Part of a small language model's weights.
Size: width 768, 6 heads of 128 (3 for keys and values), MLP 2048 SwiGLU, vocabulary 16384, 64.5M parameters.
Architecture: rotary positions, tied embeddings.
MLP neurons of a small language model. Each row is named by its layer, matrix (gate and up: input weights; down: output weights) and neuron, and shows model dimensions 400-655. Each number is 128 + 32 x the weight over its row's rms, rounded and kept within 0 to 255. Numbers have three digits each. A neuron's up and down rows have the sign that makes its largest values positive.
After each neuron's rows, "fires after" lists the tokens most often just before its 100 highest values on Wikipedia text that the model never trained on.

L4.gate639:097121117098104132118149138154135149171117085096164123137090100084124148156143132098104074110187142185157101102116117132141099059117136104095149062173094163144151130145129179166107099162137138144080181193096124150160115186123109158093087092094090152122194104125102113131143177142114151086082113110102128155157127122122089052158130078159121150164192111146154160095113157091114077081179108131131074148155156096142087167147177117085043124078187146165161140104126079128115117156086125151105147120137153108158086110184084188109138068051195101087105143114162139093158166147114094191102065159084070195160120186151107164095146151154145129151181089136158124176103130074134177116107132113192114123126136127163143149159129093173132148143127118119079134147144176122132141169097149
L4.up639:173156093109078132124147169109160090206156090182064148120118185117151136163157127123171165145107107034164097139110120112137113134163135128118134026139107060088069129098117088131159110114212114095105151145119114094109135097130149150162160158153078124138150137042128119140119113143179151132127199125105110187114107197159063111104065109159168157136128154111114175182167117159123119110170098174132149150160100107119126138082117176143109082186118134086108144141136068138120162118169138137134149176127127136110127127114164095155104166147107090106111160131111124082077134123136177095106113097118079067169160059092134101134123126155142155142120138143143112061082177084079191108111151094093163111162094129157082107154133112094099169131098154113154163089180136141136175181089158
L4.down639:075175193154111131141133153118109198146130149156136144163099163142149118108148121110101131113124117105107103143172149159116102116158188006155156136146127142074094133098124144130128111157102104132155107171100133146133118143089147152125118157173174084106080066097137170149128119051195138077129183127161099125187164126137164123173128064179107114168164139151162100061090128115090133114089167126127100161132133133146134099150124154116179140090126124145105115153101104078119163143081154154211136119126149171135101179159139124121089089108121148140116112078110154136088159135088155184075081154164088115123114115171231134151148169098153131138123152106160064105152091102126117126121206167135146119133138117164117021136156187099125168117120106104095181162141123122092119136176112
fires after: " ", "1", ";", " G", " —"

L4.gate1631:128142119220118141073101155120153139142136096096167093136175122143107153111129144142193124094137128053149098127101104169110154093148185132110125136098094157133124118147110111172170083096075164164133173226126121093089113119134154102120107110106130124121172124134113181132139114163084153118122116179175151160153145161196165066114076126138118070168106030140130124053070143070122105128103135095138152145101205136084065166142110126176160150116200101139119136150044079104131126145119175103087140076115142175113104108195160085117127115080172160113124162086081141161093135128119135104168130114172134079115174101138197184140156130110172086163160131155167149125161156172134177144080132082137132131116107161130139135118112117135109091146081144110128126141099126147130146130106169
L4.up1631:135191179103150147120059108212164168128077128135146188144159128128102141140062116113211149148105099146155154131160165130198090120115046196109161086157136112162077106064157158144108133130106198109121089106145152177109100125138164110111098113110177122126135172131115087083113037122145094125127118111139176137147041103158105160107111189125100143144114115108161126151098073137124155113112089121140072123094160082100107133108126143131144119135103131165097166125150173157083113134155165145151155074133074125114175141207190179100185139137110114094162135104112090119154131075102119113113102076130125137136147137145207104164166106221127154157088165111165140168127207126094178148134139153129142085142137139117125125082118108134145126119117118133143105113172153120082130187140128
L4.down1631:086177132074110159155100174124088113126125089127109128138097148154123100094145067140159114112103159096153141132085170097130131125156080083085111137185161103179188136177076119169130091120124109102095152158069098175108128168112160085088163136176197120086106135113154119155166204164101114075124171123184107105130168187105098129171105106120164086132144082147120118162121111183139069161125138173149126117131109112138130131115127098104210128177202141125127162184139122079155158150123118174118132065144124083136083107122083118079083078159119073199101113142175108121103141157106058119160131126126146148126140138138140171079143135104117128116101108130107139125141137097098098184113147148140154125110053148109152139152162100129142121151168154090182089167102140126135076102084165
fires after: "9", " "

L4.gate1076:169138134129112091143103162062044123093153152112129150140097132102119088110102171139144083055147142135144122108123187096139140091129094124141103125120148136171138078144173128061180097170089166078116164104125133142124159181101077082104126177154127120118114154129115154208114114117085093141150140085066073109130106121128085197123147178115168142140114151106146136106149133137204105103100137153141088100170153076141174127149154086141140154049143109132159106169109137126131168143135157099129094159104104138106171153064104105131140183113106125118124152147108125163102136099060089146101085086168111138125093126106058133187127128146133113132151101117137166179099128100105104110144057126096094140207135133103082144128063129066134140083110154099117147095130117124136184139149106
L4.up1076:152074103132118157154116117147111113102094112127096147125155140159151119171105107150189119095124143189105103146107170155158103126093130114169104140111103072112180145090153138126144141114162140080079111107159131162058153103109104063110153123111183147136152126168181099100098193082200143087115127138114100166138094159110061107077130186076161137130161100153132138109148160163168116179142133174187170150128153119081176098106161141138094133111088129060168147082110070152116147130146124165098108124103150146130156148116080129169148215108108105155146145129157099067082142115196158136097138168158136135106083114134098090143126117095107139146125146151102088135102198142138198123096100112112171110152112125152087091148093156103150135138123167147150108139142140210167087186054181
L4.down1076:128168142139212110116150078149156148088093171098134099107036073099113101052100122095122058080213135076170127171075214116127138128169158134147120124099147126122133117081064148154081147148190139180116138085098144140182217084095129120107154129171090143201111102085154088102099064098089128163139108067149135102121138164126145089150147182124108132106056126123102113157111140125139114148110161129124126099159086160106131136138141098134115090107143159102162151117128073109110111113117138102148151164156131140071152148109114116152148149088086121120095073168056136153119156087181150086143111146118105146147151155162123107141087137180114144147106111098156067124098071145146174175106166098118120133127116115163106131149142128111111154102072140107107051137149131113087139124152156
fires after: "2", "3", "0"

L4.gate979:131157125105115186104132161148183176105117073167099185080122093154218111129096127103130104144079121159189078132155150143113151104170096081118190129166107091084057067148163183107136121148157092056130109121156166113090116137124111142116095139139165085180120098134117100156140170114127151171137144185090142120149106134144074166111136138123155144097105148151151138108130167133170152102123033149120140140150135196150195144118187121156136063135119125139165152140058146132136125148102121129132142075173164098127118155125081171140149154104077073100137128138171202149057121120053128151088097120127117106152111090129164171094096126110130104181098116190127112141135171141122180176114187150112133165114108151192106074163106134139097141206111226093111190138111175154161187133142024
L4.up979:166141082113157166123141106112113101140109077144135116096164138153129072130127139114124067082125177112111086111133129138108157110125130135156102172159097145096116128065099163094153148137102172079140191115098128140135137144171153159157165133141158118149135125143096114167112190108105096106130105126117094169110109148151120134085183095119126129092122124119120081091074052124102059149197099138159096144174121149136095135096124105133088067127170109142084140118177126144069145098102167088136158162173133045093120150144123134135118126090120180115106140145135136135100172138142069178057125163159148147165076107152111238140144145051156097107175145106098123117089113025073147083169121159135074162144135082114099140133103081134145255100110124142115118116109158120114154128112148
L4.down979:113105095105145090127152081113154127112115156179123080105129154119135215106139115105106168118178138117143093143133095154119140149158123139129136181125094070120079150136209154102132129081144124073132152136109154101094115159097146170118103067132109108096058136092107159182133138128159191147132077064145115104173143118153116118109120093138110103114135200124162133121175129184158118124133099131111170126087105109073150111138092121082148127143092131087129108116094080089242108150145153131169152115043121124123133121167178161088089142110060181086125188181117077082107093132098093071137146145135101100124100150212119044134100180124145132131116163072095185130134105109092121063120122160116107174147114154150095109130124109109101164120112094099114119185089072076119118135159153
fires after: " ", " —;", " I", " Sport", ";", "1"

L4.gate1209:165112116075109120151140124165117064209149127188098127128135160130135062086165092085076200182143168079076161114167173118145076147105097121097118089108098166136102131097133116159147180151153131152091074094068067155151139063103112113138118086152132107153107141134142101105152092112122113108123144079126083176178149176171110122130178086130159117154122142107073147112150127046148156132129111124097184190138167108113088121181143149137111117122085206106134107172143090093148138088156169165086065130121107121119127130123048135102094183101165110085086134139183140086097169129071117088131116121110148104124157068148092134100127136120128130143108163129125166138148181159117117124106189145113137109151106205161149123118075115100110154071122164081126158089152120195082144178103099
L4.up1209:128128155110132135137112177145069136156097152129135201139124117174103115144085166193147134112066126122104171130165106127079147109114091098129112136153106134090077126051163132167088085140152164105107148119153159149070102140120096195121131157121110127085136109117128143125121103182099191111157143167184149103085140107125084161082127139122061150130150197129156120114146149116142101191118169130146152053117137148091112106093144178103115148106146088174146106110095079133104132165172166203176115111150148134171110090205116128110139133168099148102087189128122094072161157119200155123028117140113144131098105061141104097105077111065199161134094098158066098102114094102125112116087112073105154120116100094156108083088143157126107105167096133105121126132152109141155146124123138
L4.down1209:034130045115186070110124128107150101096138067150066152164081074140112087101125148117145146072190115126150125140129118155118149084079151146149131099130150140121096156102092102133100124145112113151218164106155145127165125121202096112145119104109140128089056125135141127094124100107104114150171096117144107176147184103122135144161136131152103128111147041089095074110138134099058161123126116082110069149174184071115093102060092161126133145062193128138121150132174169112083164127137094076161166177098099132162134085123066175115148144127148125158152101208097105156173123139199068089142170091126104122114163126129185121203137197086076061136138106075168132112110150148098153096126095141132108147145072115112094150066127121120125146128128150098124059150133093177079099142042124
fires after: " University", "2", " of", " and"

L4.gate1943:189150144071129119161130075113101159100189151101133104139079101161149129197172166121103076078095121091113170108141097129157201131083154160203174141119155170155121132107154112132064136106126132124115136164110103103126144165151071131153135177068141144054130115085112140121161139145190225104123162127085151105113141093108107133123155124149155094133160121071166111054130148138163130157147190133113097119134108139162123138219149131054200143157102128087167138162149154098148123136164187137154126157127124116140173126158133145096116107046066127200148079188155166148120173102071102140144107082164084160096131113093115141179024116185136173088108090147119149133089130152158145139155094125073161159126124127112125098102092146111074135103156096131125164155133176102108169136214079
L4.up1943:085149149111118112132103122121173091136096110138103130138132102128111149132081028101187153091105136107100120180105098146066106113082193099104147091207078101149142070101167063158117121153132147097163086153134116140083111179157141123154119201136120116114138145128124192156110190109144177117094090145132163124133159113056171110102135123154125137133127141113135124147133083063106122144084094195100097099137143115168089133143114134065148100181163128141122112170157092134102154165117116149102131128117112154190143134109163095161111088119133200131085105128118194108106140115194154195102135146174166091125116177159148124146126120143162136124187102183144083140119075152121192116189144175143154109130097134139112134127105089160088069175107123111096132151231118139059103149092106
L4.down1943:095151122116134104121097113153128091097106119143184143152116127080153117060098094084074153136148160181169121125131133143107103129147137138109115150026127164065129147157091137152123131122132110100139167141108141101117054133112138164106189103159115099154126150110163163192094115184131079105114157112148111139095111177104196122132109072164155135045044156100067144096121160141175052114200145126107137118158143116098128129118151131132104138129142118146103117112159070131192131106158115149142166089134129133078148139123118186088039121107101161134162164065120162116124139119149169084157086101118149154120152136142128139141157146087078162220184126130186106144123121090111121126124099089166155139202112186140143150120139129125085146110099135119133128224137182134121164109146099
fires after: " the", " of"

L4.gate1311:054111138150029154121122121157109170117112168146143089151097120045140124165088179185190104083151164105147113175189167147165135050135111121155142155110148141131102108052125088151057117122120145080170089142149166126120099108159069078139125117121113124171142190145150120248120121132104153119130168132154132122087149122130149156068118081146136142027167087126123166169146156122093122091197153112096141174106102116160079091175122137107115156131149101128094135115066146126157153119135165107100132166124126101157110083121074148118070124150140141098088124166196151182123140123128103178102113046153146122119094126094097142109182134110139105114133133188102136101071169118152163078158110041107124177041149124165137139120095207081129102160139147127114148095157133177177130129060167
L4.up1311:144141196152112177141120171104060149083154131155140151219153143159173100094131133167132091127169172122176123087176122167078082108166135151114147099167136172179117134167104141141120136134094116112143128096148122052138078150114095186120182094176127126149117129103072131125164152079162146142107121164157111111147131168171123164171155147130121106125149123120139131196092122116089197136095113129058094201124151140100124115142060108119085148139166131125063086089094096103151161162142161056145141157156169093089077131161126113081105153073099122154099104114147170081097088143119140163116128175101096113073143086187113171057143152131125106104110111145093111122146141136090177128102169120150162073073113087164100140086192122060189099090140126087111179107140118128114158087099104
L4.down1311:136124085124121121130119145140121120131117173110145083115134155120108201102133082131103145183123156137065160124111189120136158114098180109178116138129109100161057140099124130145136091106118121209111088116135146119112108098141157132039143123178113135158094133152142176118098154176110053161144095087135123109094110061148079119053166041146139098117142118136156175120118157080122088171172133092127047136117160095132066063099158148163111091179127074108159152167141155083155124134130075070124177092149141134165204152150098153119144187145158099106129117136100077162133099124117118109102122108113146176088069114145101145125143176139084164099086110106127123058086068146167101134108081065174081075100153134113128146143112100121111115086127124123111086201136147105149135132099140
fires after: "0", "3"

L4.gate1071:145186096109135129094206165089092115158148142128155072113066108056159154125154160076093142111079129152129139121124178158167108098132155104184180097146136106143136131103136076168121150127182113106117094134092141170076209146118125088137125137119133115138114113112096094090132101123123158176152159114100073108160160138135163096163139147108111068132091126119091141102129182090169136130101082101136101198117102141115100148165178118135140074094080075029117118117103149118133117134130081080074159135189158130103118069166110136123115157153091142121153175094153114085106123080118168085094165110168099127134095164195149105087074200113113110178131105135078095131167122105118119163084073147224146110123125126173209140133085157116165176113154121187185143111139127144207148100100119
L4.up1071:129139133100156079146101111137110058114101115118176110167045118116076109097108129115149096088107133149112187127108111117145127145181079089098095142197165157117112194163080153066112108116108117138179131203094187106093123091125121116136114133107144085157103141196091102095162072110132146070120126144188174048207135175132132085089086105147125168049136105128126083150097173154124096141100092106141078105161103124127123169131142101128132153097134106139134168129193111129134156121061126113146119130125090138091156154114098117126134130151058121155156208140125153084135158088129084090155130128175150066119095158110166162129091170122079113145061096184163095156167093136111167111158113124077188130104175111159112102156133124103110162128100152148090133147160091107106104181108153
L4.down1071:177180143154129085139141082181158140106132116115124195138089187082154127171117189093130167130136125134137132127133113134104061195146170109126156190146205075140094128162081129141135166096068180119153091149120176153144160134076137070075157160091058165182099142122178150107082125112133099151101061143145178130118152205106114164088160112081123110127151107117097093129160108135099122212119130152099136122059102120122053112161105171106179168122122092116116138130110092127157107137104174159043148181132175152155159156129089102068136161072114140112160137084136180166135117054097079149145134100214183129108150115150114121130119136115114142120162154207126127087172209140133085093071170108117096194123119129084117182187145128163146107124153183079121125130181148033110106162159118
fires after: " "